MLP neurons of a small language model. Each row is named by its layer, matrix (up: input weights) and neuron, and shows model dimensions 320-447. Each number is 500 + 40 x the weight over its row's rms, rounded and kept within 0 to 999. Numbers have three digits each.
After each neuron's rows, "fires after" lists the tokens most often just before its 100 highest values on Wikipedia text that the model never trained on.

L5.up43:508499573463464485504527573572635497404498416399558520526549445478474610486539508532462558542506514557572508459453511495456485451499514485565557543468483476436544488560428483506541497500506556470487462501503517381536545489470477506595523518508508435530482529421496439494503512511460459506485517470520456486542484472520532496422565571484546513529495493464507458476443510478511565568500
fires after: "-", " |", " DF", " GK", "|", " J"

L5.up966:495468495484530541540505453483507530477537451427489498481470501535524458529531479468453579466492388521482544485504447488517528534436533510561555531523444493470541496491467535478514521379493451514546503489522498472564519586571531461485526598584466526529522578425511496497549474465491461532523487519514506499480462511482502490535553556473536493517446571471520521519468515475489433525445
fires after: "0", "8", "3", "2", "1", "9"

L8.up638:465453453482507509521413462491526601524540472390484495497437519534528440473470476461472531474471398556517530543534512520505504526382506521585476584460548500476487454481458529387518538446533481475577476463505497508559479526522507415510488546486567493620482578457530504479539513452576486589512550541516538443492530572506456577553556575395533518516463566484470515571448521460542464526413
fires after: "0", "6", "1", "9", "5", "2"

L5.up481:444518585527383473478534550482491475504498550476503529557502482548511512388515450520456444450412495442489465550521489432505522543499505557465463480497490529528473520596462494473485495520486536542433508487514467528535521505511433525475548526517557487485513455509446563493530583522447504596473539450488509461441513530451507512533526518515481498418548518527526476552525505440476510484478
fires after: " (", ",", " was"

L5.up656:471509546471443474512519588473543512468486504461539461572616496490474502503489442522433568497461409507527522499497506464477367487534546514554534558538518542520437527494485466446444502474505556530469444559429515517490474502427459529476550477596503474488542430432521457519537653507514496503480453481545572514508454506564591451460513548524498518481535460515543525501519578520504525528502
fires after: " ", "1", ",", "2", "8", "0"

L5.up925:489450540474437450533534526512493500510472575432523457526579466546488566499526500467521447508472511558514494582499447466485416457449493460505527555538518478510475540510491505510529512467568507491512446531540485527453520489420490533544518480557555439509489464469449526520495518462471507528539529461449543522500407539503587598515517524508560489535497451509480475448561456508501533475522
fires after: "\n", " \"", " (", ".", " |", "-"

L8.up315:474536422468488505492482549529493507501511459521485480587540496481561474581474513439411524529522493497474489492497496461503534541468566554485522580523503514510498461536467498467486487586575436485416459486573552462528494536510480478563477486459508432549520413455419489519484543496487579499499529522478518472488447516446514538497567556478481535510518488532571536483468466515514525506496
fires after: "\n", "-", " \"", " (", "als", "."

L8.up104:493460422474463571562522458510495533527532456420493499524469502530538442508547471443470452497518395492538505510498504499534490485450465479585456568514533468475504520513500501448518511421439438475542434536508508507519485480551542500514476536467526515564465601465534497459574476493549489569509510543500513483542536542502505532511510496402550524507465549492486477518446495476460425518465
fires after: "6", "2", "5", "1", "7", "8"

L5.up1233:503598542475583413514579523491549525516546470465489484491505446498486513452483537522452518502528492485531455498521458452527449468469496485492589519531527511475453491490469495468462481520563505431442511465541451471511504523580515404519449565467450472563539438493423442506456493499520486450476501501500532478505510425419520545421450509503564498536491495481496491517472484559546570530413
fires after: "\n", ",", "=", " to"

L5.up236:563531517535588516418514504528524497578525516459520536540462478548522443510517398502487530508515477520500442510523463469522484523498536467444503524510552527535459486539481440524566622547478509482457558503505435490488477537499447456511437579516629512485560426537464448555502477485453451585525495518492476493478510462429559535446456517587470514476434492572536552524515486526495500507545
fires after: " to", " would", "'", " didn", " may"

L5.up19:479512478444478521566522403486532542450566495467503427520521519490500469581561568541539511497482413514533523514475501443503413527563466466503509496557486484508503558485521535506459528478524460498555472466574509525509467518518511539461462530531467561492493408426498494531549485480494511508520567487512514495541539500493569478537515532460536448593456549601512558475463494451505486531555
fires after: ".", "8", "3", "4", "2", "0"

L5.up167:525467507449460532427516525476507552481451463530499538528529502537494571525545492505501455555551514479582435500514515546459454540376551459522519587481487483509480449541441507519518470552555534540478387447512564487466540497502490499587592476495491407558532497475458456489501513442420558510541463511482492483522470469510520507498472553477582460440553514440526470481521492395443460520459
fires after: "|", ".", "′", " ISBN", "-", "°"

L5.up377:403566548479485503489567497510467499530466511463512446555566472520501484494461477563479507477468464411492508516567526430540486494555574485467537491505520538524428553581493559465450521520482547505483526422423427474480468517475418509517516483563462461418488494512482522482566551480447520518498541532500573511447448494505570502467554490553559520500520507486538517533545565494511544510530
fires after: ","

L5.up999:443590529465499546450611481501535503493467531492495509461594485548515528532484448573525511491475500436504511502581483444508483492565558534522494567541488529541445511541421554487420499564510479484384494427536500483505508498508425416492537501496487407457505469467452525516515563451453500472505503470498520509498462546616462524482525528548559509456547516553489505409495580462524526527520
fires after: ",", " New", " United"

L8.up1233:512494528532561565535558465577515489545550537488424476492434461542490505466527436514516454473519451500499496457520497456494525535521449491443456507515586531503469499459541421494519507475531518533490450495449481471525464538501483451501488576515527461516502439511399437547485460448458493542486537531487514456484472423408463406434512464531551424469534521588487505468485485507509546532549
fires after: " to", " may"

L5.up1476:513495507524522513523451516497547580543519449463520481545454486524479510485550537481542476507485463532525535537455494492502416557456482426535528520460490423481501529502595540514490478433513487480504462483571528448528516499463527535503520505492478546518448488422458484490590455534519497504489520532518471453565574441491540510524499470502526467531432508498464538453511462450521431543493
fires after: " −", ".", " +", "2", "0"

L5.up203:552526457441512510526557497451508527512522432427486510457490560514513489519494474514424480485472432459515569506503529497504500515448543490575511549515565495515570550453454549455475578496478465506533452500471514468528514488600511477409562560525458499535496552486504483477544547485520481507505469516523555509458445499491507500542501589500547517527466562455488566507464477438472445482475
fires after: "2", "0", "5", "9", "3"